config.yaml
n_layer: 14
d_model: 256
n_head: 4
n_kv_head: 4
head_dim: 64
d_mlp: 704
vocab_size: 8192
activation: "geglu"
norm: "rmsnorm"
norm_place: "peri"
norm_eps: 1e-05
positions: "rope"
rope_base: 4200.0
rope_fraction: 1.0
qk_norm: false
attn_scale: 0.125
bias: "none"
tie_embeddings: false
parallel_block: false
extras: ["capped logits"]
init: "trunc"
init_std_qkv: 0.0331
init_std_o: 0.00626
init_std_up: 0.0331
init_std_down: 0.00378
optimizer: "muon_variant"
lr: 0.00103
lr_mult_qkv: 0.7
lr_mult_o: 3.0
beta1: 0.95
lr_head: 0.00459
grad_clip: 2.0
warmup_steps: 200
schedule: "cos"
final_lr_fraction: 0.0
batch_tokens: 16384
seq_len: 2048
doc_mask: true
train_tokens: 201200000
steps: 12281
dataset: "wikipedia_en"
MLP neurons of a small language model. Each row is named by its layer, matrix (down: output weights) and neuron, and shows model dimensions 0-127. Each number is 500 + 50 x the weight over its row's rms, rounded and kept within 0 to 999. Numbers have three digits each. A neuron's up and down rows have the sign that makes its largest values positive.
A block is one neuron, or neurons of one layer that tend to fire together. After each block is what it responds to, as a language model described it from the Wikipedia text at the highest values.

L3.down77:556527454545443497453487480480525527489456449477391473451578485466571526531603527564513528471404520512453490563561496499506496467460518550480462407485568656498456516557504543496509512524421566562441618409557513542556480541510437469471466535429490501457488483467494520513402502546605536544517432510441519410471490403450587437462468489458562486543477565487549530572491480571574521527488
L3.down395:514513432506420521536537488495542588497475529481434488462514491523529473476461559508550456499483489429564532469556498460572487511427545428485524421553412614316505472517543507476441440439531444531555487454478492457507486486536556517497498539506401509515474494467512427465449500473474595616573431479411590518499551404524392423522555511528431524530551451549476577666460436440517506483500
L3.down492:541456545474527471537455491524560554532490573500466401466471543538516565525451415514613448482550523495461506522444590489392455513454449334502513569500489446524591557486488481442484474496470563524401493443471522563543495580446531516528468433426566415517509558503555542524566500432479570406520536496503540510482522527488511474500573490497395451559509489378458329478612520531544434547524
L3.down528:490397577519443534363412539465488390466431546531488645552494434553549619576537552440514523524473475428520432507430479532464422449522476566482440437492508538524426533460454530503427518476491360502500540519545465517504463517546476489478573496451450429586480456453475494498503542487525538570422499524545505450537511412479495474406486583460475499536606500435453555553535484605488562589481
L3.down540:515484498450494409441492513483473604388421487514535495468552434478404575554515512508445549476503523584453476461522503407537433502413538477512425529498464514544530504418350544466488543590406482451452513453490490530504583505485470401524470569469553450558524501454592501556505591469468581555436511543509484420511499429425550555555483570521486526458535456542561462593538439511506447492522
L3.down543:529474469393488556475586495529459528544467456524538421440465464497590541586441512574433554505411502501525502512499515541444517493427554508494421500549575506458592464548481494481506443432464533455583559538516598502550559492423512495546503553471517545485417450554497522414462472520461570523457480465524559587485518512483529512465514540492476530600557468411442589595464496431576492553464
L3.down561:568503544490519483538555430570520431425569457416456518513362471548449519516476494487533558463554484569522550521318557453523442481514424427522448456506514482525508586468512472423444510561529487458503607507580464554494516456450588389482519468485465407512418572490631463535521549540501509531437520497509591634457510473452516511544558483572434547439517469384475456508432466552479559488436
L3.down701:482509466499480470521492481459505533514437480498470544511443541468541524427494510503517494428500546453444581459528548594490392474405453461375570458482505505387494582482497501461386491429470443519460468536546632486495622498441529578514515529569533432478531523523496457536486482509547541614527476485567599532516433442539459607529493540551520538564539556403429511640591533472572511489435
Line-start markup symbols. Opening markup at the start of a line after a blank line, such as = of ==History==, | beginning a table row, and - list bullets.

L8.down342:515499426516445491594496505585531610442523508567369448478553485458479483498477587576622439510636491530467491556448550473453534497505513541510426528551420540462546579562441464451442485529561468500433397556456484452485435481491491507553509524512542434629493475442490547479608423513495497468481509518554469454523454541527514515509568545498513410538461505488516448476494485508506486453520
Wiki heading closing equals. The final = sign closing a wiki section heading like === Pickups === or ==History==, just before the line break that starts the section body.

L3.down44:512498486452499469477473526486465539426501544518421518495472536498420489540492499494511431537615451600492470435491476484560440595554585540577435437547523503493497504529527406412407504378372522504415511562524527528471438467495491538505459420474454439504548401557500448471453498412506605446413519560463505537479471527521399531512407454462572443462457543464484460509512447550420515552495
L3.down49:512549432533465446495446505526454522432445592537606464510476534573529403514493536523427426559551557517459493499514475448524470474471430578457556455605578634521449504466439495532489443497524539480523533488440393565576558483508531531514523536532485499448399504571518618439504545410506488555601493463522526435471533519494415461530537520521514439547531368483497450532509527560479427405452
L3.down187:465519463499498439541462626602539474390541432533467440547466547556469464532477555505476512466490461484408538495520471464522503428524538562446505494480492555509471509550521426552473500583571498540490452486447421499564567535454476477513626468514550436496522469503481500498489530445467517556576485526442510465568623487426526533513478552522446395533526468561561523518569661492517544543609
L3.down255:529493488502567491476508600509520540490507447458475493413406468530536476480503575506473594539550403487506581450481551431499474515537485466528465469388535417552551439561538453430497432444536465537421437527509532561510459509557543510518566508518451544388528450589403545463383525452585514518581473494468456541439474564512583564447506529489467478501477491548433575560428547553489499492492
L3.down322:530462503421485532504492546462408471518478553409496546424489489438564501505506430442516490566538492524547505457505536593453517403452444471572422367509482617409555452496343333395418484547534521512451508445501528420474509511494424434448503451524545516464482538511604534479564457537539530560472505498428466484507512489475509547495494458418398478510454464505567496532612470534518584558383
L3.down372:430478431528506444592449487504452442395521535507577452573425500570529417518534503428568494448468485500482562481502522474446485511520425466432600493531527530424467445390486505444570511502436455433502444521537480476493538508509569479449555344476494419475492424560443530473493544482499481441468498533538534481583541486545395498499497592494574537531500497545570453531469442442501553530450
L3.down447:516513481442453484501571454594439481482418501538502499593421599470554519473552487576493398477590513434581470572526503553445514448436505533467535444477456575509489501472456570453479548524587427481522512521435475560475410524482531446598575507520507499498431447379532487493442621414552425576562469449510547496557533481529553407470513529546369508539535433553523466497413484504459478514540
L3.down675:556467477518495435441385442572509523580489473495591533546507463525445508555547561481497569587423505504506499523533472534472492411501508443460538473516464482582434482461544448502501513560608547444525524552502473556607431498448454511481529588458565466553433482512488639496530473484458497410478541546496570407530411534504426522463422513465604529500482467539584464473531529449543572653484
Century prefixes and surnames. First pieces of 19th-century years (18 in 1882, 1830s), common surnames after a first name (Smith, Miller), and party names (Liberal, Labour).

L10.down35:520372483555477456522401516521471499445454486574502475460571491522494518551531443522588517489516504477502455536555477448490568512547516498483526410514484454490424555527480551565463577511475446511471483567479490531631468458471512478411430474528499533457369469470524481467488477533356470471569414442528658503507531610509476458522508634510503526540488405530463406556449489535496426419519
L10.down49:501496495471451472509678587484585544495543469527549467578498533525528522480524522481502477537512430493441484557512488509455398619519522440462454572483450538530458581374572381432424531553454492515460453380521556516465499473481478486557540534462540551469423417496460569436389501427545447439561373537486466575507504550522547467411467531496593483528415511514521480442495519475485441511443
L10.down116:504575506503503501551484548479453528453501458509547597454507490421525461449480462529450439459417544520434508618455407496582396480510522597560529514494557502456452417500574454418425501543508484506521590479544490546481576563514507563497439545557528525544549538583497434475543466476478386499409454425514525459447480559494410536560494472484512487508553536562600524445553485560518532510550
L10.down274:476450454535546480454493536453512590464503511405532581518547514599582428506553469519515468517572494570580505522469532465469435554486390503496485581493500470477506535467489480523484575419533505469419552500508587460469576505587525504537470488431526458498545428618479584437457531450417493484566466444496467468605575485488447593477473476383525457420507495569540450467506535444522497490609
L10.down493:479525458498571661528474585422473473482505492464552437529564571503516512480567409467454509487438505556442390551477566474518420500454563533436509491479519544480432498539538600516515588454518389470437434612530510497513459513519498549584488541511507555526511427423497503548487521457337470442519567557470559556622550466527585541511581424448502616487477525625461426504510512521481461476522
L10.down504:566470433494436421531529473527513483511449487489517511493580446590488500441495505506508510510453456445319505574485470535538401516538487500520521594478407522486419515467483600476456541488506439515589503411506532506468455509443469443544546460464462508516499477500426481469471480432464516495522494510537429467543398560587555513531523488498533555378436615496460481583479460568490486487526
L10.down507:474527537508524416456513555415491497588520546440474417517491535415495429564454611542548520534560462479387538474449489503487514448624504467475455367467489519529561398449467497458442525442490461509513530466568484521484397489435419523485429488488624552479587471537478553461578410441501377461496517599507528535542533495472411541456489439416501469528562503551544522538495435480531431550568
L10.down541:461324465444526474456510581505417537429427514563565443623520585569448470505547542489497547503498459490458542544557497558508482553567542507608551503485421466531398480447468439432482520512484495515427463535480580626516440474493553493464486555494487502524522444420447528514469521560345424508601495422521628497524457498522435522456452469479485419532510490600537496543532500445433466489560
Start of year tokens. First piece of a year or date, mostly the century digits (18, 19, 17) after in, a comma, or a table pipe; also month names and opening parentheses before years.

L3.down261:481460588416507475488476449409457471493555562581569500459579497469542501531588488529525550600454489446461466499475541475393498535550531507528505461524559414423461544493552491562466482543484581384420502511568511476528488567565395450479471531440545595581472565502451549407527504547555491503480506581507478471501539443505528468540586543565532487563430551472535532468581556570529553522623
L3.down264:511433469485465472605489522445480603411559475515471462604577572520488506575437393438484425493593507494537595440487434635499493471415532544441586425514495498487527511441512531475498469465469501564471513470542459572519371539541457584533396566488459498568505517541550486490518536512488525516363489503376550435541481523493564451511601498524486558496515452508500522494541556394474533515478
L3.down363:486426532494550522551505500520570385550290550529435566564512522470511579449446492505445528554533505595403442487517424554551444528586567455565484498520449416454525565508495567596510482475429516472481426464446516455489440478509438594487528588403603490515478506497493549523478431511590476410519511567556518518565428530488428454517581468486519471526577484519557578473495584480444484464470
L3.down376:495500613496539531469514511478378529495508456577469537495530567510479586505422471577378430493483484660484469481455500566593445447507480463479484555485474560505401481441518476568507431487382504530513489561441487501492561427584535548509451504454544532488394535473515510390539501431516529538408508512439502562610466558455459491495617470568485519552555526497549565543524544466554530422515
L3.down456:455416532490464510484567423519478408401537464487473435514501522473521476508540483579443456542515501383560528543563534538536540502477438432494491481455440407422597461433531444461505486513460505438483454479507659407523448499512516533458453484507458609494531481468516510460488532490505398481623506439431400482490440475442612502463541545473516452504571460540507546543544488513482377476552
L3.down557:440499536497547602476434554575515449551545587426362495436431455469483511565530495454490555448520417496472557465406449498459461502529481448451437550428521600542503432518554492386496468554601539487558504498481519461513453495501498509510541530414504559448497496611516476474528571534497532501608457443441523453532494507498521495503531502589530535535530552538563551521389608553424490497518
L3.down609:435574501549547413450497530550509514567515521507429534501574449484422421610480544471553483459356438503466485509471524485466427461550500524490521491587513420496498506453543570579496466463550516497538403550566467483502524564419519415483497601553499500565486451561525461502526438547564556387622558567484424501567539492520595426467517518528434515569539472565495541470414549568436507569626
L3.down645:416489491482463421582475535475487543532441474424455485477531501539535516459542549461478404556510457490455475493408493413542510485463422458579556501458514553473506460603506549515491480502490527557484547464515507516513502504399420425496489604520537520493466372535464494479605462532522473426460499444476556575511610467581543410441607623431444557495462502508504517505467529546474543518501
Partitive of, Latinate word-starts. Fires on partitive of after quantifiers (all of, some of, one of, much of) and on opening fragments of Latin-derived words (ass-, conv-, Ad-).

L8.down457:451523483646466461472469450479512575454500486582469597531573488578478514453451540529497464526441548505403518479572590556467528545463499491525486561570446510536503500488496497519584480479503488510508463403488608463556515476512599518565507462497466566523488392470468450508625498569535458575540561525472514655521595562535507454523563482505520509504506450454463552522505396447486546496462
Partitive "one of". Fires on "of" or "the" after "one" in partitive phrases like one of the, one of only, one of China's; weaker on scattered word pieces.